{"activation": "quick_gelu", "init": "normal", "beta1": 0.95, "warmup_steps": 112, "steps": 5094}
MLP neurons of a small language model. Each row is named by its layer, matrix (down: output weights) and neuron, and shows model dimensions 0-127. Each number is 128 + 24 x the weight over its row's rms, rounded and kept within 0 to 255. Numbers have three digits each.
After each neuron's rows is what it responds to, as a language model described it from the Wikipedia text at the highest values.

L9.down60:138134120166117147109119142161126160158147192117162116148124164108181093097135111093112111128157133133145148157162133105153092110100084159130132104124096136160114099165099107138164169139119104147121122122140097173093118168121133102138125163132133153091134152133139173146091143167109082159121157102139105114154100121171137167101119121110171133123177123092121144155119106117158070097123
Word pieces inside or starting proper names, mostly Asian or foreign names in tables and lists, such as Chak-r-aborty, Sh-in, Li-u, Toky-u, plus capitalized pieces like the A of Akkerman.

L9.down369:116135126184153126129116112110116156083129149147145173107104128154126116132092109120152141123134123123133165110187144151123128126120156132125165118104072161097152162128117114125111163109140121125103110179087143128133155148111173103126123091106090121141090096085135131169084173134110137153107128141118163151142167130155099101145101157136128119136125116146136073099109146121124108140112
Word pieces in the middle of a split word, such as ian in Chinese names (Keqiang), the prefix dis (disbanded), ie, ant, and opening parentheses in lists.

L9.down205:123143129116151136151132128121061137155104149137145129093146126142163151147086109045148090164113083151089112133166071101123119154140102125108157112118152141118113164116151136158126160084113150143169144159128118089107161117148128156137136141118144166151156143127100116160145153102150139138127143153119153074131123137136119095153120115072152115093133130091096123104128146128133156161144
Numbers and short codes at the start of cells in pipe-delimited Wikipedia tables, mostly sports squads, statistics and election results, e.g. 9, 31, 0, FW.

L18.down416:136140146099129118142099105153163143161172136095152142144137103103135104116118108088155110143112104101143110101114194144125134134103147125136099134128108142144149121098124126144110141168124119083103144113150150103133184115153138117115152104125113108139093122139114099152159128100100116127126151125160115154133134168107142178120087145140119105145121123119146136118159096143149121160132
Mainly month names in full dates, like 24 July 1906 and On November 21; also first pieces of split words such as Con(sequently), N(ever)theless, deb(t), and digits inside numbers.

L3.down390:143102138119125113154101149165077123113147106133126065119127157121090159143101127149139144141145110137181114143170148145123096126134121155126080157095161161125111104143142121151145116128100109126140143126162128100137068142107084111107124125116157106078128094118104123122101132125116130132090153145163114141124127093120116140109137166142111128128108103129146137085092106089129143161086
Quantity words such as many, all, most, million and percent before a noun, as in "as many humans" or "3.3 million"; sometimes also mid-word pieces like cent, rest, od.

L9.down105:112125127096106144141110124144140120132139119062158095163105100133134099128165123096146121112117131116149117124122093101129115136102080126098102089110205113107106137133160114130135157104092167134099131181158139107132148149089129117122119143121098122131154093146092066168150148118157127132129106173130076107110125150167156143114124147139121173118148150151162127077148100125146110129124
Opening words of titles and proper names, mostly a capitalised The (The Iowa Source, The Visit), first word-pieces like Ult-imate, L-ess-er, and lesser cases of as the, was the.

L3.down891:164117137135094180155101121132082092167134144148089137118121102131129131167123109132120110132146099166091121154130122108082162156157107157115129093108128150101163133157194128135137122134123135164113087110163149127107120190150118118123148173128078111118168158137149127133115114140078107124100139140139144143170069156077098103123168165164123100164119092138116107086120126115115094118109
Standalone numbers from about 10 to 18, often the first digits of a longer figure, in tables, dates, scores and statistics, e.g. 14–9, 11 May, 14,9,649.

L18.down839:128109143138118143151139120146114134125135139163106125110135108092115117132138126114116137108100089154109143151129111137137129104155127125087135108076116098103166128143093145122117146096131130114129138147122114135130142148152137168158145101115148121136174175139118063102138148069146138095110126165110130141148120088131110084133091100127137157152114129121105129099125173153151119091086
Short cell tokens inside wiki tables right before the next pipe, such as position codes GK and DF, country codes, and year or score numbers; sometimes mid-word prose fragments.

L3.down642:127141164100164140096121125165151121173092120091105124112103113144096145126115102159150117085138123168140095142160128109126114149120173118139111139088126130082106110081153133121145112143149100136137157117110106085144135140152110144130140134162164115158171195113093170132121152109107117117121120152101112135157115119149071146136099126148127162085102134132159146173116142094149119118106
Final word or word piece of multiword proper names for clubs, places, parties and institutions, often in tables, e.g. Sheffield United, West Virginia, Golden State.

L3.down975:107159130098125128113135176099133100167159118117113131133109162103139145123131113121133134134106125145124105129075131113142145124155111144137115136131105137133124108134069116070125123100165137139149169065128145098139128130158118149176173096157134124126152132160121111141119127128147134136100159130140129128122152104155096091166126115181131155140145211125153130117126159103165141159105
Short subword pieces inside longer words, especially names, such as Mb-it, McM-ill-an, Ob-st-acles, Q-ant-as, Hass-an, mag-ic.

L3.down669:122125117115124108124121142113101119120092174116112170116112112112136091125108116124149124112173160119077139161126127083122072177141104122161096152144116120117140078107123104104158082160105157126115129111127149164116124147131119110107100139133082152167145164097137073138081130174179161143130115158128163112081113160123092136110101131121100119119156123159111105131097135155099170112114
Mainly "was born" or "Born" opening early-life sections of biographies, plus word-final pieces (Prov-ince, Ambass-ador) and place or institution words (based in, University of, School, Museum).

L9.down582:133107107115151122134106130130090118130121149128140108103075165127151117131097147143136118117143157152113134127109076156119121136137126132148126089102149111103102101119121134096096152074125120138090165127145108112158147119103125119116134105136124148103141117190147134137125096130114125148084149108069152104149128141109138119098123129160143139117142149098135137159163147127128136157136
Later subword pieces inside proper names, mostly places, teams and schools, such as Alb-any, I-ow-a, Winnip-eg and St. Joseph's.

L18.down94:136099129113124119138133158103171132138147166122115093171113123070142081150151106089120137082105102136125095134143154119129111155130114153133100120156100140146125147122151138106146137131148098125119158163102137139132137139101172109158101100067147148157157096138133135128140136153098109155110139078113101167120157116149165118183105106130151142136100099103131157124143184143119135155132
Word pieces or words completing a modifier before its head noun, often the first half of hyphenated compounds: built-in, upper-body, wider range, crucial.

L3.down629:112098093134108127120111104118130129098136121143130119092102120127159131099141100100138140123064159135148143135128137159133150142155113156128068152111129124127137141122120152127180144118154134140127164144139141102089117126155115106142152151075139171130133098095161127133075160143140117167127113107100196151104094122088191134056122096089143170123126116094096130090131150133130120111114
Opening parentheses, including merged forms such as a (, (L, (S, that start a gloss, translation, abbreviation, date or number after a name or term, e.g. Jakarta (Indonesia, Federation of India (SFI.

L9.down862:125100147174141131156097115142115126128089102153128133118129148138123117152142100172146103124093114122102129162140137100105087097125137100148111087087177113134155123131145079126130119150126168146130118120110119147147133136093147151096138097132139134153140121158146113138107119124131131090135168150124138129133124113129118137112105121154105133172114124111155142137058092100090154104107
Final pieces that complete a word or unit: adjective suffixes (season-ed, reg-ional, fruit-less, decor-ative), % and month after numbers.

L18.down275:130105156116132154120118114152129124137094137115124157214137095122082155146144149151145139097102101173119126116123155130113157081143168134145155172135066119109112075163140112135110126165124160145102161135170112119133139154087125133118134080172133161097107158108102148114148139113107112117084079109109098130093127089168135122116132097095158116109158156117172116142153142131149149134116
Fires on a verb stem or its last piece right before an -ed, -ing or -es ending, such as ask(ed), charg(ing), perform(ed), remov(es).

L3.down112:100083150171119153180086105139110119169122143146103101108095111142117094202085159125131070155129126146081105128157139129162151127112142120094114139121144144113162145120135075121138115135083124156145108161149128118153097173139125149098108098119122119164120157155092127112173138136159173137127149104099105132136113123118139099117109117140113169129141103103110146133155136092132118165074
Digit tokens within numbers, especially in tables and statistics after a pipe or space, such as 82, 40, 0.

L9.down821:120134125122131139135104155100159128130134182169124114087183153139114148111137120112113148115102132118108139141160118132083158132117117122169092091130176150132143155163132145112151101137124145136070120126127133158135139150169089133128128111109151142143143133126104151126123130124096102156087135113144126112067146126137181170131133151141101157112100102124115097153137158141154129127187
Last subword piece of a multi-token proper name (surname, place, band, title), e.g. B-own-ess, Haid-er, Bost-on, Gasc-oy-ne.

L3.down787:114113096155133149179133126129137118113094118074164099099153136125147117133119116137128104110120133093167153139156088124129100128112112103146091120155139136156154150127137092111152111114080154083126118125152124147168133137144129149151169150143155081118156110131133130112156139151125149132143155121095084157088076153104107131094142121152108111158172132122093146114108125125130114094116
Short word-piece continuations right after a word's first letters, mainly romanized East Asian names (Yong, Jeongho, Ying) and -ing endings (streaming, bleeding).

L18.down167:106136154107149133123129126163105190132100133117125162086148148117127143052142106107066146100126122160123105163127164102088169101155113107140133135163092120115137102162130102139135111137114105140104141137081099163107140176099116146134123139134112115102128130109142095120115119113116105134161160147137139124137110160119132171137108092151137119174119157123154123108155114149120123149118
Middle pieces of split words, chiefly military terms such as t-ro-ops, Col-on-el, In-f-antry, Cor-ps, and also fragments of names (Johnston, Crusaders).

L9.down291:111104131162158124118149118129081127153117122122138125113123110130136109137107124140085136099108112087122115146085140121138101142112163189084164173128109133161118200171141166153149135197118136152133150117151155169121092130137104174078118106122154147118123167150124130113113144128111143132123114103182137140122055120159109129131141155178117160095115150101122120137136146108132135129126
Short final word pieces that complete a word split into tokens, such as -s in plays and follows, -o in Álvaro and Rodolfo, -y in Guy.

L9.down626:153131090135099125105154172123121105123105120107129106118116112137127089124119091154137142117079144120084134133098147144181152145133120142173148111166093127134134109104074137120140095135129098159110139162069156153099111126139130145148117128105151116129119127115129133128127160126099142139116134090096115122133184108166107138139118162173154110132172139142153145149129149061138123119099
Short word pieces in the middle of an unusually split word, such as olit in Metropolitan, it in magnitude, lect in collectively, ó in Józef.

L3.down536:114127148146087164125108117140151110145140171134146116138125104133147144142145109101172132118124122118090090142119059133125127165147177117125086145133161127111105133100189141152071134127137176155166098142142138119117095144157136101144135119130121130146125154137121126131115094133139132127088152141149148117110130078093103111122090160081147101209120108077121123131129134156162144117099
Mostly "than" after comparatives (larger than, later than) and passive "used"/"produced" after were or seldom, plus word pieces after an initial L (L-ill-iputian, L-ind-en).

L3.down572:127117164094151146100141119158097123157125074124166139150124135136136091105129138127126106157092166113096146182109197134152174087119113133130156088152099127134154115146112124136136129118155125118085120087110103117140134119124147139124092105102111140117109146120128139108142090148131115105140128170130182147138130120115116141154142156172135151064096105167113164107158142118144109123113
Month names in full dates, firing just before the year number, as in on 12 May 2021 and In February 1921; also "to" in date ranges.

L3.down740:117150148118169127109138119127130105116133155130145150094110133117155103126074092143155090148098129141119110146148093136107090111131135151134091112143119126111116120094114097128128093107133143185129086150134079116117102153121134142122106169126091098154151162145102097128105110158113167130122116106111141140135114114118102092165140139146114156109100172127142131113110161096115110131121
First token of a capitalized name or title, such as The, St, F or New, often after a pipe or comma in tables and lists (Toronto Star, Newport, State Program).

L18.down368:109159103114121137118144154124131116143102098175150112129100197171104157127141132140099151125071090122117091123147119105169157096191165137130132140128130121088124111144144148089071106094137124076086147124122055159122176099116112138144126137161118106123143136120150103149146193093140127109119107153101127149116120112145139080139162109154121170147109138087141116141133107149124130122112
Fires on "located" or "is" before a geographic description (it is located, the suburb is bounded), and on first pieces of predictable words (Wiscons-in, tem-ples, Christ-m-as).

L9.down872:124144143178119083140116141098173149129113148131168103161112125135117125109119080138151109104140130141109121093144129105114071110072105110134109122158130193116109126125117152100147161157129158128104134105065100122118146116121148139101140099161104132113091112107120095105115140124114138124083098129117092128094118188141161135131145165137150141168124110111095127116097110127163109160107
Final word or word-piece completing a proper name of an institution or title, such as Association, College, Institute, School, Archdeacon.

L18.down44:129085122125110121124094125118088090124107148133149081148081135138075131119139131150114107102144103175117096140153138130165139153142130139081152119101176114113151181106109097111123117132100097128143109112101128133109112144104117108104124128154113117146124178149075131110114122078138136107149115122119122126169131116080112100130116075133105100138113158155166108157138135127113133177138
Final pieces completing a split word (H-ard, Cl-ay, h-arm, conc-ern, requ-ests), and short cell values before a pipe in wiki results tables (scores, surfaces, dashes).

L9.down768:123132127130154091125112116100133129123113156129149121108100116105167081158130133176125115161100118128130112098134094105112100081082143133117157147153125156140150124115098120175171160072140150112107183129109159125137129149141138115140116121120144137137143128093123101139158118103143150111131092110088183178139119146143146097122157112148115121143107157112112150123126096129095134151101
Words that open time phrases in narrative prose: month names after "in", temporal conjunctions (after, when, before, during, later), and endings of day/morning.

L3.down534:132146115115158164172124149144116112124132108126144150113130108122082120127125125120122054105125166139088098113115121133126121111149082106181147171117138146147142126102130118127100075109135149149102090133153120146140134135115118114159108111138124055130151103101150106119130127132108138137125139131158134107091096144105116147137146123184133125152090131123151134162140132118141181117138
Vowel-final subword pieces, mostly -a, -o, -ia, -ina, that end or continue foreign proper names, like Cel-ta, Madon-na, Vi-ena.

L3.down144:137156099149128128108138126140174112105128130141062154144151127119189128141122104134120075079104114144139126104116121100158085142117135130087141110149127120135148111097139124124117124131147112178127135164178129083156126106073155153108138094141178112096121160151120150129110125146065131141108101166127133130088133065112135122143126145105133143134076138122079160145128134124150123101137
Word-piece tokens that complete a split proper name, mostly in lists and tables, such as Ju-iz, Vig-go, El-ena, Mard-uk; also trailing digits of years and numbers, such as 202-7.

L9.down24:144096124091151128137108145133110125119168131160091120131130163130165139131143174143161141161157107142122156115147167104128164147130169142179136101137095123114111116096161129138159096128115144104113120170127118181118137104096118126124134129084123113109093123113073128120103123089100114102153138151132169128124124134135098117147110113149147134174117136128126151100110129089100103119161
Continuation pieces inside a split number or word, such as digit groups after a comma (3,000, 1,400), table and score digits, and word chunks like f-ail, d-ail-y, calc-ium.

L9.down483:146115117136080133126166105144147110140102137116102094097102150148174120136126131113124162161128131121135146104113119158093071144119089124174165171133144143137134121126099129096123159135145112131135062152132162116133159107117163092118140101141094098138098164150138097126109168159148144122073156137120112133099117163105121145133179130141125111169109143149122142123111118112099182088139
Verb stems and word pieces inside participles or derived verbs, often passive, such as comp-osed, perform-ed, inv-ent-ed, used, view-ed.

L18.down433:107141128135165148162145133151116108130144104173112111112147127134143135106113106170109116114126127145128102081157121077143108142114110122144207093173096123139136071117181150136112129124120090159133136122122086148142107128151170119109184134130112142156141106132087133157118147158151171157103119166153150169157114156112109117166133137123106142117122082117152107112069134134105127137119
First pieces of names, words or numbers split into tokens that resemble standalone words, in tables and cast lists: A(kio), The(ater), 10(.27).

L18.down754:158087087121124194122112148163129137146123096079127180130109142144147179127124119122112108126138105093153167151138146091125121113170117109073178131119136155115128115145109096122137166166122125104134152140099122160153117141139121139101098151127108121156100121087125135100131107157114133138158160145132093123122097107078108097156152131119117134107127046097099122091119184151112098129137
Mostly a standalone plural "s" piece after a noun stem (month-s, block-s, album-s, fund-s), plus consonant-cluster pieces inside names like Gr-, Tr-, Br-, r.